Weights of a small GPT-style language model, trained from scratch on English Wikipedia.
Architecture: RMSNorm before each block, rotary positions, untied embeddings.
MLP neurons of a small language model. Each row is named by its layer, matrix (gate and up: input weights; down: output weights) and neuron, and shows model dimensions 176-367. Each number is 128 + 24 x the weight over its row's rms, rounded and kept within 0 to 255. Numbers have three digits each. A neuron's up and down rows have the sign that makes its largest values positive.
After each neuron's rows, "fires after" lists the tokens most often just before its 100 highest values on Wikipedia text that the model never trained on.

L7.gate511:162152143157170117070161125138142120135143132098080102169123138134157123119124115148120109163133143157100138114107113095093165101091107078162115126134140134137131110150116118180094091091139140128132183131109104084129142106121140118092149144129116113102199150157098146162092127137118143134119127132109185140132125139121067127157098093086124134164153108098159146147145090135097085148118100101169144131093111100112140153141167161155132143120120118110117132121166140145109148125142083116061117117134128113142146130122128117148137100143101128106128105141128080125120124122132170151
L7.up511:166127128134088098094121155132115134122159129131112126149173113126096120099118128160103118145134135098124129129156153140113112134127136143117154135146107102075128133121127152157126126126138124140188153151122157138116150113109161112113131102154125126161120158130095161122152137123111123103144132115105141151153111151158136065121101120152096163116135133115109124067116086151077085132129149148101116136168130121098107097141169101136176165124137115154140125140119114152139097173148122128134106113073162125148149113123121144146123087157104130124130088138137130119107110159112154123
L7.down511:118077129161145165099106126153129111125141156108131101139095123099142133098126133102137100122118159131125131128108135091168132126138121097121084111136168101110118114123148183169119145080120087149150161108143146162116168129123142147136174159095148148180107132124157147129137111115126131127135118106115168109122115162147122076122166108108133125128106172130138145171142103135145169143119135171115128121150131107118081127144137120132121154133106137168142099128167129119146137126139110130102133115098140108129171144164120179126140162142133178119143124163140137119111122161122158115
fires after: "\n", " |", "-", "|---|"

L7.gate650:147097141109127146118131107122111123112159157130158111095153140074162115079145166149148127117139149137105111127142120155132085153131128127143114154111144153100128124103134167151132142116131117129169108080140055168166175121086118125140153119144131159100133128036149129159094130110120128129145113163141113115161069184104140130115135195095148101161063100143147161133080111145094161182110090125107148144152122104137140144119141115116165161114128153131132109091141146140105070143103137126110146074164084113126110147100070098141144125115150159158113095119149092120165107145119130154
L7.up650:124110136146106123102194114108154076139142140139107148137122162108122165108142149088109088125171148119146182141101094142152143116092140146117140177192110155132081160145137171120116111122132124144127131085138113155144153104140172115125135132125130113141127103145125080123096140134176132157116131138125114100200128149087151139138117128109111157109137103135141104117094103158113111107127097144179105125122096098121158149165129121140088115159134132129130172105109149168111128111138154119130103152154129147152133103120093161126104106159113140129126117137127095060145137113105118143
L7.down650:140130140156162136107099133107108100141129157132150119118103149176140161134167141128125106138168138134159118121095109135104104114112093129152127143120151106101140150128122110158172108124156088089151105096140109164137140157130161121118167150134108197140140141086161138079104143148103102093155103101072100118187087143160141137123159149169118107138171138114132143150157132127122117116133172164094162135099141132158128154115184126081128155093153095138149121125146141114120072123123117115088126114105145151120119127124106115162088117113115141166128142133133154100091143133114108107
fires after: "\n"

L3.gate867:115073161103154111159149116117152141114109122096112134146109122144144110066098113143106113124148120164117110122149132103138146144121154112142118116154150075074051103136141111073077118190169115095096106142143136128153125147159114145131104111127152112140126107150143100119133114097151076160112145132121141128106157118152116130137158175119159097130117081129127138151100130106168112153148142120136126148110108109076083127123143138105184093121151082134091126144147129156138134137101126123106090113141140163126149182126117154098088120135094150144108141157089131154117136118106136123
L3.up867:171169101125158153178119104126130108160098128146143115086118124111110129140171151121123132121069091096150160093122158138118127146157110130085121118075153142117121124114147084133148131121168127146133182132158104093158144126101121158098127120135097147153093114067115165105104170115075106114097121173160197145174145129119121154088114106152108127138154078108110145128170105121167148091176148133137084131122131123165141114167135115100094131122149099139072166134124145134099116088107137138144128086153080134144139112122147119156090126170124135169149169150099130118123126127108099112
L3.down867:147156190135153109092087131097157113130108147111128173126145120123140155120121105144104149123092111120187130162127175101131140125162126150140131134119130121113110100137138125139125098112162168182117115123136075091156186110178080129107117124118114091097068125132133137075136095140120108105124136132104123124125123130098134135108119117107143148142121080103135148156161101155165148152130117151162091101086085134121063126143113118121126162102142170119115126097170096128112163145108120165141151137140146141104118131117128131129122094116141130169143128121140135137168113145065087137
fires after: "\n", "-", " 2022", "===", " 1999", " 2026"

L4.gate676:094154124139111135164154107162117092134117154099109146115128140085184147089139132107128160131171154130119170140172133107158133084121139126117134120139155084162140128172114090149140115139124123124128100099102162135143139132159138148131152111132153121092093114128134120093117119105162103160118130113121139110144115149147118148094170119132152172144087130131155112112070132150111134129167115118146141131144107088132117105099132125099136166184194167133120093128167093149134158082109166057146120120176146154093161123116134158132118107152123128147135078146114113113162149124106112176
L4.up676:151098115148082117123110162166130104102107157106122111126152096107117156144101133123154106142119113143157103117146136121122127138163155162164144140093093109174175104149115171142145131131105118147146117128133166131134113095175090163122142169151057102164113112121101094136113101140126160114086131098137114126123119100100138097160135202162155101102107072128103152146133178123121125130147118167106153128122093136154155100124170144106120133155156146167123144127134090129141147115118127096109125159093068099109160125136127128095174097124124085132145110120139131102089118076135119139
L4.down676:143124123131078135139148115118121143158096187152113120168150134068107171113173177112120136106153146131163168170146138110136150161167185108135136165096116156174102126101097113148138162110127153142158124127131147143138134145127175136152104138137125152105101130127138115141111161127114120117115100108130146064137177158102114122102104143132156146151071137125135132151133133085161115114197145135129157113097126099116170154105168154137144146162116144137121141159132099118179163133088148113093131145148109137125150134126123172144127111116187100115150082136141134139149152138145123138
fires after: "\n", "S", ".", " Ah"

L4.gate84:124147149154138142136144121173136112058171161142112136077086094137114137098116123144114141107112129094116152116146137131107116126114132149160083084130135087144140147161136116115164137160120074144134133099129092172127133142117188120143138094139146150149120144124130170046154128094144098094132120111130150128133156146145142079116129170125147145144145128134146096163131115121150158142157074109162165117120131133137190187119142158138139167092120142108134150113071094133113117139126118120126164118117114126128140141198084099111107150130108107136144131115131120135095143155087093091
L4.up84:128144111123124191120123117150087075113113140131110176185128084164168152146127106114162115109104116125141161152133111115127166137111137113088118147182136105092140091144146102165130135099127119102123148163112118133101130161114148123116117117156127135108095121132135149121145108112119110092145147123141105156110145161147114096109087120129166101117105155134147113126173092114165132101150126119113130160144130120120116148155108145132140155113081127116148121147127123157123075118097115144114117146042065113132127107139148125097125164124109093135116120116141144162120104172129106135
L4.down84:117107122128175152139145094147110097098115100165128124136155149159145111118106095116092130135146122098175145129122126155146144145094159133120128100144098125131121116187096107135158149134099140123171138117102118172116126141121089131154102118155117128121117138178109150138148148108167107146141151092103137134129130126124164121091093156127153081099104150132145121140129106139126167121163150154143085097149165101118155161138159132131161160129104109082129137140121083150122086150111128136153141134121109161094097082164094155139167143129116132137096152142166125114091094149107147154
fires after: "\n", ",", " named", " is", " name"

L3.gate629:140123140163119148143118114141111113103084162160125203167137115118125094106116153166164125142159117138122106127135129132085121123117147127128173131149169176100159123144123140173101116133110134140128098114101119115133174140092162153130138126118111156151097076093149125133147131073132120110138145155104141158141136141108148109130130152128150141113081134079147126107113108089118156135153138153166102140127121131103129153123123156106148150115090122119114096140119133150136112116129105125147128118127097156106139139123122086139107126133126141108096122141134077134140140167188164127
L3.up629:130143110126126078173122147118105130116128131160101163105092109104169208159128152134136189086092129120135132121145142153122099085126128150164141129091138141114142126161130112126136138117141145110148132066141103150150138149120141136148119121145133085140153154168155142125127172143145169131138139167105135197128152124104112152104101135130073137136069111179160139141114145133138105164115104142177087116137124083116147082111094190123126156108150106116085133101141137115076152068133129110120172179103124101153147154136101134111162152175169070118089094151119126124133138121120113126
L3.down629:158126134159140149122121125171116131107164176098134126159115125133144115127108132130115110153097147081172111129142079132116143115182175132128137125110110114139167160128120159108135139107133109163123118146145081083120125096154150119131097146107141098134131106118212158119104129116121146130176163125067146153133127110135106153114097159124105112150112116153164105106134110090146151104122166102120095120137116142135161097108121119102158151119081136122138153101168117152155117136118123177145156134129167101154094121163128144080092119112144178081144112097113151139082118117131118133
fires after: "\n", " such", "=="

L7.gate204:139170110093152150144146127127144161134102130140118146158100139137118151157168132135111122131157136178113145127132168154120100128150111103133159140166135126129144117122104155157129120096181155082086156082155143118125127144125151079183099115126116125126134088133142113124128103165089131146099119130132114152094092127122134132093114122121106097130114080117152126127093121189129114119153124072122145083143086151124148186099101127127114122090139134101091142168124075126149110145138106178161127106129121098139112125124123192148126147078160146096111125127146150149104080148118131119
L7.up204:123118141087117127126116158104096111164165144131105134127126070109160125128135118105106147152110121162154155111146126131137121169138132080122160144151086160100160068125150103103116117111156119104127140122104170116148120130100160094184112109146070128142119132123121163106131153150151136099150130144166085111111115124094160112140105152129127107126087183172164070107153133128107129186148136134135129105104078150154124158119145100149126126098122110101117062112133143129137102105135127130151105099124082121156116145118129110123112132157105115107096121156122135103150099090094155148
L7.down204:115155189135131096150098140112146076141162150105103151140094142100175122153092111123151139128149125091159099118121126112106116103133124116116160142103134134104146141142154123129103074095171127115093122140091131148121132149099125108155137140129137132194131113142128143118134130122160102126166108138160167111127108112123127142133079090142120124144134139175165090112097099108110160145154163092187151118093122106129135131130128112126151143091161138135133132174135097120103134132142104120119156065157147115146112142105111161106084124078122143108130176137096125117156150160121134166
fires after: " a", " as", " is", " was", " He"

L4.gate647:137145147104153126115103162110107151108176101150098085093119111117158122098160147108097096160163129134149120143163127144116128127132086130122125143118095121145178185140108105138136101139113131146110066162145111116128112141112168151110131133146129135144135119144162162119129115118109140156089155100133136113165134180186139148093106150090163090137122123117130116146144142070131101112104111155178160128116104072143131179098120155117091119101104123086145152100166126129131125107092106138108112137140119147160102125118143114143105128128152105143107120094122121060098153076130109131
L4.up647:148125128141138105151118111121070121136161117125123113133136152149129107133133139142127169109110110121100154103109136097168111142137143153119124120095116119127136133160154124144170090088127120145116124131119154146130176123096160106117148106117133110109142122131108148119094141160153131116146147141102154125086118098081164110102094068163086184127142163173104132129124102158124159168108139114146139096077065137153122139150131144137169087182132121108147173141128140156103155142074142098109133144081131135124118173132083111116129135121149116133102111138116119114133087122105143164
L4.down647:159109117125092117148165119121155105125152130127121117115141113156126112134133062174117107113117155097151164110092116108157149112117132130132128140144154128092146141142104093124107147092111144131097134162161142096139176156089119086133091126175147133127159126142120110117109127109117117091150080141174138144117140125077158116102150102106111121159079137121116117151129099118165109152067118145158096116151097139160155148131092122096124129206104107141155135130168088159126152144125113179110137141075137124137108150105109109106158156125125112115130144142140150142079116087127144160
fires after: "\n", " ", "–", "-", "'", " de"

L7.gate14:157167132094127129125087094122120138089105149111119142123147177115111160191137145156138135155124135156102142103158077153165129116096146141130090157136138126118135190125100101161145106088141093164110156124124145132147105160113119115157108129135148103103119148155146132134130126132143109129097152130129108121124092088108123153131151134117120139137097119119123133129075162130168123115123167113108125101130151085130136134096119090182095132177103170143104114176102158118083135112128115099127152134107123121120136144075111155095153145112110119176118132116140129125124127092105144112
L7.up14:124145170115119080097144124151152117125144145118155110101107106105120145116131158106142155140136055169092113137164135124109122097093157107144077172150102138099194134094114098134171127118104132108128139159148119163132139158137121141105116159162082132124137148149108128172138128177140154115102085133142107112133118136166101097122137131147129130123085083165180148164131186139103143134082125116161127154120099144124134146120174121105125138168143126126156117111163120087104133104111096132128098178113115182145127124102117119106137162152153144097132107130129143135122095176149105121
L7.down14:138127121126154116131104134091095119120147130143084110154135120131130119118137115124079106091118096110110134157150096135108108163107121104110107138117139129115160130116112131147127114114108105105147126100167100114094082139139149098144072120148158123151181071088142100150170148073135093157155143126100152108154149143158137133168123125121100140138127182146134148110111106120108126107134145098130091113131149155144138133151121130149126094160106167173101127105145113103121176132140085142121115120126110137148088131113107126133102144128136152124126109108163124118128131129137125165
fires after: " the", " early", "'"

L3.gate752:106119125128109110137123102139117202135120143158174143153153084120127149121166142182169161141150079098129161125112117144138112108108103120143139139133131132087161107124146087111058075161140136111148107084105146100126136132107123141110139121130138136131116148156123113145169124101138144102091104140110115133136120137111123109117168089110078086115112098110097109119143113135099155129119144091090122171133103103117197130114155164091086155138136121125131147164113165171108125142116150090154094113135121135115148121102144123119152146148141143146147117160127120117167126142126122127
L3.up752:133115145128123108113141137110147117135137122146105124138111110122088129157113147131168090164157110169134142188145138092081145115101137114128127106127096156118120111126118170131084081122092095120139091163122128141107159124100127127126157168105116098131133138149187129113115098129130156146105111137136135122121146149127143112144140126120109123119125108100120125120164145062187087118164148133135110124151137185089093103150158089129116105104152122123158125121128119124144126082154140115136143115078115091138111159104112098126128095138129085153091146147114146127132119111074154075
L3.down752:124115138166162112104116131117085151126123124137072101143086167167151155125125134106143122133177096126241095106143145141129100104138116144130136151134095148137121149096124168097144114127112122120081136133148152087089144067119114184087076138102150150171104134101159106161104122146109097095111133132137136148130095133142118188119108192095103142121116121130065080141076075103177131125123136117138135129148136127099100134142123130110119101104154138075170120123118133169110104144145127135090142094131129106122090185094105137139124125093106115132126117108111133129134159120089146071
fires after: " is", " was", "\n", " an"

L3.gate249:117150098143123129124136139099119127182158124145111124123112085105103134114152137168100128171139112136153126100159094131119099129126120114135177100078161081123107113105123137139120130126138113114150116128147101141144122074149120201113125153106171169123143156118087132105138120118109082101143088097137126125080149121157142155145106130130168117122127142104135119089124117116147134134140117088118155118115124115123101115113107137070136144124102139107136126150120114193146151090138106089110125150130132135127136103123175112089105135143135085116144135121106082121115109088159143096
L3.up249:078140122118105114117121124129137136116088096133132123134137129122142117104127122118122171145137126116132166097113150139136161129102097117145103102137125089177141129181137170156145073104154154114119128128085102072129093125134138143136117134158140095114113104109111116122078126121128125141159140146096082123146057141124163113181147111146092141134109102135116145139165108109133139099111126126105109073118127134182101145107154133107091123130094112111126111113129113167107133129160137151131117087157167167098163107151120127069124132108149083095097171141156100126104106092118121094
L3.down249:140068116113096135133163132126078116126123136145117168119096085102146139153133103133129123126171123182135126130157134089086148127158148111129113147135134116113125101129143122155142142136141119143173167167141122140117103141157184130143147130167139144158125161120164149152126159126077174140106128094166089184145080130128117124136156123136132113136103111148081118138165117130110057153125078116131096171169130124120131130144136140123125125147142175150128136091097086116105119175128123141130102138108147079136153144149116126172123112125112083128137118106132158112128137141138101129
fires after: "\n", "|---|", "|", "|---|---|"

L3.gate76:159137167131143103104123115133099059138120117100165140145093170091125115120123156116155165074123152109126085132112077124133135130102101105135129130165136107106082133116136130147110095171078167141158102138088143120164149113075102118102110125118131113151138125108096114091110071157136062127139156086159128126116184088154202106141120147126135155130164144108156121124133109142154086167086139150123161139136118121100142170157104164155144132136065117138153142114120149103121116171094128087105145157115153172115098137135177130158134134113110103123146124127170124143143128160128117127
L3.up76:133098121154144128159088132134132131148132124142133098164129144122146150154121059101127148081123064141145082084132113149128120109168144110146135090106122118142142119122146110141156141151124122105125114126128117132114087066089148167088132126132151120162151180129153134140125133146134154143114129106134152169143153096161146132119147145120147141122108099158148136126115171126086124122122114142167116171118138150173165123134149136151159114119118115128174086156171118112144109167126124104153145133144138138123115137098125093143088146150097148167154163162155167102163124164103126127
L3.down76:149139108176196163121107132126145095130168135146123135158161182121124110102077101112144094120122120146115107162134140083086127130109144149165139089135125133107139163131103141127131161156137087144127135136132164092133104151113141134133099094084174117190103162159120161144163129149085122120120071161140153129126135129138124119129110136096132145187104148135119147127071139115114151131150161139132101105124164173123136083077157123142129064148100126145119107121157091143121108139136113113127135144145146105169145129128105119112125123183121142142113137125151090111103100068125135158
fires after: " the", " his", " University", " The", " her", " An"

L3.gate362:132148152105133099129111113122114101129107095140168153162121160111098144133104138180145124124132118105116100132131109118131099110093103142142129120065126151139146093133138161162131173102131178098173156155116132114152096112102139123167159092150113097113105160130155083138136114124114154139137088075106137115119128094122083134110116139148177154159174147118144124143099155173094126172106159139130150143158138104100130150095144157112119131141140129160143091097127120128126077129101113110133126112102135115131154125132125126111141145143155107093087132114150099096145156123129152084
L3.up362:101136115107122126125070136127100127118092149105163123094167147158120104134153120123096129109125132106121116153160168118130167167095116101110144095090127102088162149171135168114108141138150144132111139124154122191131158087115132081094148103127118098154142095120111107114167128132181142113115138068108079137124081084124144154113138140127126157104110139142122158121134117096123085095148142135160116089105118141128110122163128117174143136114120129124101144168098109161111123154156134120148093169132193120123113161161131093157162091143091132098115087100072139092136143129136100139
L3.down362:127104114107120123107112140122092088145154093084107083130107083147088117145123129116185167152137153135099123097130151129123134129106140122123106140156107101115169144119132109116153115151104145137164194148117080111158097133068093134124117111187110134109116138149124143146105154133104112147125106115145146094084111131126131118164134096142165109096156154117158103153151128176144110134128136146117130138160121120136108138063117096110148126142130124146145122114098116099142136137146158135116105124101122121131118151099116138130132143184138154150095108105078107146131118184160112109
fires after: " |", " 3", "."

L4.gate433:119162125093116122131093148122130092127137137099110148153102108150137096101094123131085139139122138106083129115150091166137099137149163150125118111141158133125111139145124148149125143130116166105072104140117096098151133138144138142155134149099139155104150088119135121119161174131132113139135136113142146125150133136149133160144093122081148140130116149138153134155098162103135108121142108112103084148142115122128122108130135107102119129101087128161094106148163164137100143090133178137092142141128120159141147150067098085145150151124160136121091128158171109137143102091124150145
L4.up433:108152130162132147131126139117117106168102134152117125104103152126125169184145158148116139119143081094128139112144175181146134107146119136102113105130174159141131124079119108132116112125145161187133158167135115139169116154142124121115072107139092156139100126146116153118159105139106100151150101122144118122085164135113128119113110105143087160102140121130141172117122160148134077106133115143107115143103146162119174131139100142127052120178107095101131127069118134137116120116122158153175163110155128108111156142118131130107141153106127140145102134154142104119115152188117143098
L4.down433:124109125161117105107121138124139165126117147154125098132142132127129143175101105130153162166148124142167158118153122154107090110143140117098145101129134117074161102127133124121104064117119153165108152147178101146133157109145151119107096114130157124132118174150141146131162134122141144123161116099164127147083151135104116154071125147122100167085151120106136156175131143121127134134131057138122124131148124120129163126098122099115059088158114123136143151144107164138138152118123113111124084099140128124126119133086121124114124133139142162147129136154121089150086137148128138182
fires after: "\n", "==", "===", " P", " (", " \""

L7.gate102:100144144114144112101095151151089127154091157109145155142124092097127108101117129114103087157164142138089075127128120105127183179141148120142131127144107135121141118149164128155155147126131108137125143068129149113099156134138148183145097144202118098139113130117120163158128147167130129129146123103129133125103120154123113103141098108111124132121109139142145120124168167088128107154102133130118146117123126142130145139100101115141156095108136156127121124121133120140084102136119101128104137151135145125056095134110123119140152127129125149136121139139192147132094071163125114101
L7.up102:143164120129129150107164099114123138117137112112129143158143116097170122121102087074142109120154136137145154098093161133162120146140140114101122120145106103160152124117123131102140174089087179101128132136182137136095167129140138154078126170121067085116118131131146126135151107136142145133112087100125105156155119184135114146154131125109117140109119139117185163164139142151132144143084128129148141130147092094132099134105156152145134157090138087077120137122166158102083116119146105116166127113157124147104141168093171137134136082140120125115092115158123156120124090117157137155
L7.down102:131077108132159158112142120124131129107167128104172075140107166131147132172109113106147120099118109127104122177180134108142140118118101112090119133107120114155185122132074155145156148186089165128137149156175128126148149141152130087114152127138131168149155131162137122096119102122135113087139120094126108144151142154159139141128159148122092114140181127069093132158102102188155143145130089102161155127066128139117130120123091104101119121116116088119137099104165167099114120147105128129148118161148118159122145112150122116133191110145125083139121117126113090144120145093132180152
fires after: " the", " The", "The"

L3.gate53:135135130186115075123113111103173086111137135094138142098101127094147119090136095172140137101110169145134104048115127129137159181149114112139133127123160126102111141135114142154110138107137124161155116105130142160110143105137123132097129124145123090115127138102110135102089100112148101112107136153109123133116127125133106123105167171117159100148119117082187118129124116148153139132141164130132116117137112097140063109106096150169160126107123114118144121100149135092152120109112092099119119144143158125078166120093140104148098104091126102109105137154178176111187128156117093138
L3.up53:127125155131110115121110133140135149134086127126110105139147120147111091113131122136125121114103167126150085178126167124136124069125189111150142167170098107118173144140113146131137089122142154118151129122115148114144106141141111107141169103114146123139128117154135122125070124099169130159121098104109117127126121119142115124146105096093095136145094059158085114130088189073121112148118090120089095155111144119115117138133144141119200126139104077116130095088132111170129126123094088094079129106162218133115113154144105125082133093143140155117118076150123157100158133102140091115
L3.down53:088101170102125107120125131092088130115104140090118124156113103126115150103101112123153091156103089137176152150144140119100167134105097160177123129077161160134089171073117145112158134180068163123145142123163120140108116094121142089105105111113144144138138115113126147128130162122138118106104147065149114133172118142116128125139123147165125100120127101126136096122144138135106130107115087145149122134127125130144170146152157082121143138122132152175125164120129109130160139118106111098064094143153130102143078123106150151099115092139143151133109097079082101176099146149137141086
fires after: "\n", " be"

L3.gate566:138126167126071159125133106143156117146143143110139098113154151125124165102139088177118115147126108071133138089139165120114150110105132068067118143146134091120170109155144159129131098128126136139138118107116182114145155112148153131141147177123126089131108142147132170088168091108143189144110115118091090099127099142105143093167126147110130100122121107136139093151145125136088140093108116142124105158094136098124099131138147139128115153164113125155090125160114117158133133110122140167162131101147089122111113133129100134100108160143129156113117159083074131135132149110139123128
L3.up566:128088111160144170158114120147111137134120108109146084156130125113128150186084109180149107103163120125133140133106142142086108188132108090125145168153110173140134114104103148119112120149109165114066101158154114111098090136120123090126100134118076134139133190123088134151140105136136100128146099094117131099105184140100130161138115108131134132141136100136119158133106157120129157136194126160097136114123152107177156102141128136108111161149140121111101130152113091132104088146079131088123132141143124103140112107128125072138107120174110127119143137112140134110132127133152139153
L3.down566:118100089144083096130132159115117099122150153087132155139131118118129122151142131124115132126131110081112142125104120159133149103141160140065105099140115107133155137143117166126139111119120110144087169132135099111101133206145167091119135149103145153128121171078111126137125145110105109131090169121089168080094175140121112155091135127079128166110131094161169176129128123114176121189144125141163136105155112120153131121121105104088111128171144100135112124135127164177140145086152098110123124102143120146104088090103101149115137147145131126117119121129140171116160096114125117170
fires after: " \"", " (", "-", "\n", " ", "–"

L7.gate418:082096145122186121113094142170067103180118154138129134160102122112130092175133109149141149115155144160125136172118137149151151130131124135196139133134180102134131135164152120105154103164111153144127121160084126136159142131156135074128123144155122139120078135128111135145130150091163101115139130155159144118122110123161120135135095127149134121167120139142122144147114126140144120132129141109111097192159081130148142119125110102122161094117118142088140130128095124109129141143131109160075110100140145140132144119173137113182087143138134134081158125147139154125071117100079136136
L7.up418:115143150119082135110094109123148130111114158107075153113152163151118158144121193144134107150122082125199123119164088144116158129147147135113128134134140101150116167133099086124149173134137156124119178164088153138141115118134136080096137171145150147109113105097141121114115126134106134123134134110115151104166134125137136129179178122130126158156075136130140097144192143148145111150130128103134135091129128120152139160110090129120111139157113157070126133123126124128135126122118098171144134118140132154133126158128133149091141141113115109134087149099095137187167135138128131115
L7.down418:153133110161165123133120154112055094155144098142177128130096166161123107126098125115100134115155157145129128128149152147119127110131109100136133088139144105157105146155164122170116133124153145131136142121105124120142160061116130100118143142132122132157114109158116136146142118163155108105138141094098095134085110107152138093120134144083094117109111191162153119140099133125122180073135156087154080128103133119143132154099160133105180116104130107106128141120175155092122118143129166093129139129141135146111151108125116110153153143183102132158159120126143140143075128134141150091
fires after: "\n", " |", "|", ","

L3.gate453:153112107145142145130127127150140158117138096130107150077120090128148123141120096098127151127133069103110122074146153118137096132123114119146153128146131127134120105128108096149092086085111069182097124102084083130127138152121097157170107151143160168143133124118116080142100124101124123101104157139177144143155147157119127153113146150120155167130132166115165144124118131112115145138166192111130105126124099121114107141146131134120090129152145157071101133183153093140129106102147091121109071118148146149118078141173077161133131105125117147166128160151153122144129130091125162159
L3.up453:133128128089146073157131087128135108144188141160114092170103111133132182152149125199106167153151151142125137123096136157149110138089105143143116121119157125138119150094104135102116135145130125117148084125119146127169132141092146154137119124100138123151111131124104166134145101126114183109146120100128141096108132110148100088134137133115103101094136116148138143135110109128127138133130130140169076127151073117129090100098102132114110149114113124103125127091112135143111132122092129097129185182114127174128122106105113067143150124129108091152126116102151139126069145082109145158
L3.down453:121122138103094097144098104109136127169115142159158108170093136158150173099157100148105111189102139150182146123124138103136107132116169142108123124117118153134181144132172133096134156117108150144132140152102144130181174164074160122110101095111113115163103156107108130119151107110120143122107144119140137154147136112116140120124132106125106143143124128152100086140106134126166133090126100139134152121149125124156123134128112097118139173141118153155158138118115129067125129119152150137111124134084113124133157115140133142121142104139112139108116128148123148137110135096112100167
fires after: "'", " St"

L3.gate309:143115178141131129160126139142125102129086165111147139111113138157149145109144164148091077105138130123125145095130110134114097149118120147130158157164110081141108096130095152138125134141147107105137085142123116125121148151130168116170142130132084114129122133110121094163139090061116139161139117124104175082118089119123094109127116054126138052095127130111087147138117110125123137112166158176118117164161140112134073176132137114112086137180099144183111098131082152112150149091120134100159156086166164155134127124145111140139104126118104114085117141159070161118134126136113170117
L3.up309:136130139152090094132088152157157134133134110142168089147171139136153127161129082118144102153155102131147095159122122119137091102146139095138082172122122156115117120131087160124147142129149155139120079120143134117136111101144132074086159110105156129135129103148117170134113126115108166138117154127088117120129129152128093140100127087132106091094120112125092156127160083139106141138122132148066100077117163132122097135142110162135128087139175109119157146112152106090138112111084139142084151131128166109131136106099123068176122122158126138122168123118138144117173136141139131108
L3.down309:134179117096137112137169150138124113142136166153125127126144131127121071143161111117132111158123111139020137099112129127140109165110105084104039093153125129144164149135126104158107138125083124139121151127141149127153151099114120151099121148158149148092144131128128135120149178149069100112132125155139154116109144138121125077136093176142141153152084114107158152126136169115149113115088132134105100153086144161151126122141140089123160102092116123114133123168119115119101168136129144174132111122137076129111120108138120178107128128118130082137150121105118137176115089132123111176
fires after: "'", " \"", " (", " he", ".", " that"

L3.gate174:125129137135094156126127172140133106181132138132088118089120163113138109148130114087126157122137164059118123129141142118097160115149166136149155120090132113146129164126137147147069128130130144126144127121108121089144132112082126156149152157156126118105115103085144123105156173148125149139092104110173103162107157092136181142130140181136113164156101131169099158164124168117172120162121151109137119160124116093165125138126150175085107140133148102133111121116145109104117112102124092143130134070164134107140117141126136136129115109108141131115108133166099121122116124129166137135
L3.up174:138129136146078115154123159125124171124151109151155111106165187066153112139106135145135126118110117132106088122144148126130114079159158120124173125153088181135099153139121114121119105143085081109145102134094133113188109124133140179140125112098077149103138145136102124150149140136146103105145145118080105148139145134127100130112154102167142160186123143166153176104118128122101151100123140112135140111120148170186092124132162109142084126069140167167119129128160118110119122123123140108127197146129105144150147149112171136135135072093126160141129125110137097121134115108120080098
L3.down174:147105107128128173094112139143142087131145143109148128134107131100121070115133134106144140116125154133108150113126096116156117085122109121101128121117102145125109133127153101104132151101114113178153174113123161081157174108096126140102117132125106163146141073123177157124120116133136140123121138168203091116104138138144151126159119157081140160123180105150128094113159105069134110123157109107134148125132136130112142119154130134125132106081130124123105104141141114085127152158126130130153102124156084076150138148151113100158121109091094103104159115121142133096108120094134081128
fires after: "==", " ==", "===", " ==="

L4.gate123:133157117141146122131126141163155119126085138118137142145110164131084149150155132137132159137165130118142142125107111138144136150151156143154101113086129138125075091143080093132169139125109096117153125134081124114121138161131133122153152158079160089135084162116151073131144156156147155127165129097112161149092169134122157141143126158136116178146120124114154116144104129132090154129105185147102133105150134112141129108154100184148148104128115125081110161126161179095120117069107146093096151120114156167113145126120105100130100132118116120121149116124118127136131139168146082117
L4.up123:072118137095158113136131066135134109092141112103115108172167149112144130121087155147163163100130174141121151154123129137118126128128196075178149118108114113164148162125095134125128140146132119094106145146112116108096133114127105114137185129123122102127116142146159138123127160101131126122102107124125142134142164163138133132145105129126105123160124114137163084165148084117131128138126149122091134129147103172124129132103109147154133127115141101117077131128157146132135145178106139155135128136173127098142106146164126107124121121137138103135110121108147160130097094125085091078
L4.down123:113120096135120124099113117126111118113115157139109136107097127155106152142142159154107155143135139093115125131144156132102132132130097087108146121140143130151106182144129107138131138130132123144105136128089113152089149165114136115118144164158143113119120091129134106157108123097136098121130089141099122167165114115149158067105084150148109124115091118133137133121099098166142150076114131138114138161150100114130151141138123130139143107086193094141102173161118087175189163142113143139119139102132148137136133119137142088078128104149116129138138161128113150102098137143161102112
fires after: " the", "The", " The", "\n"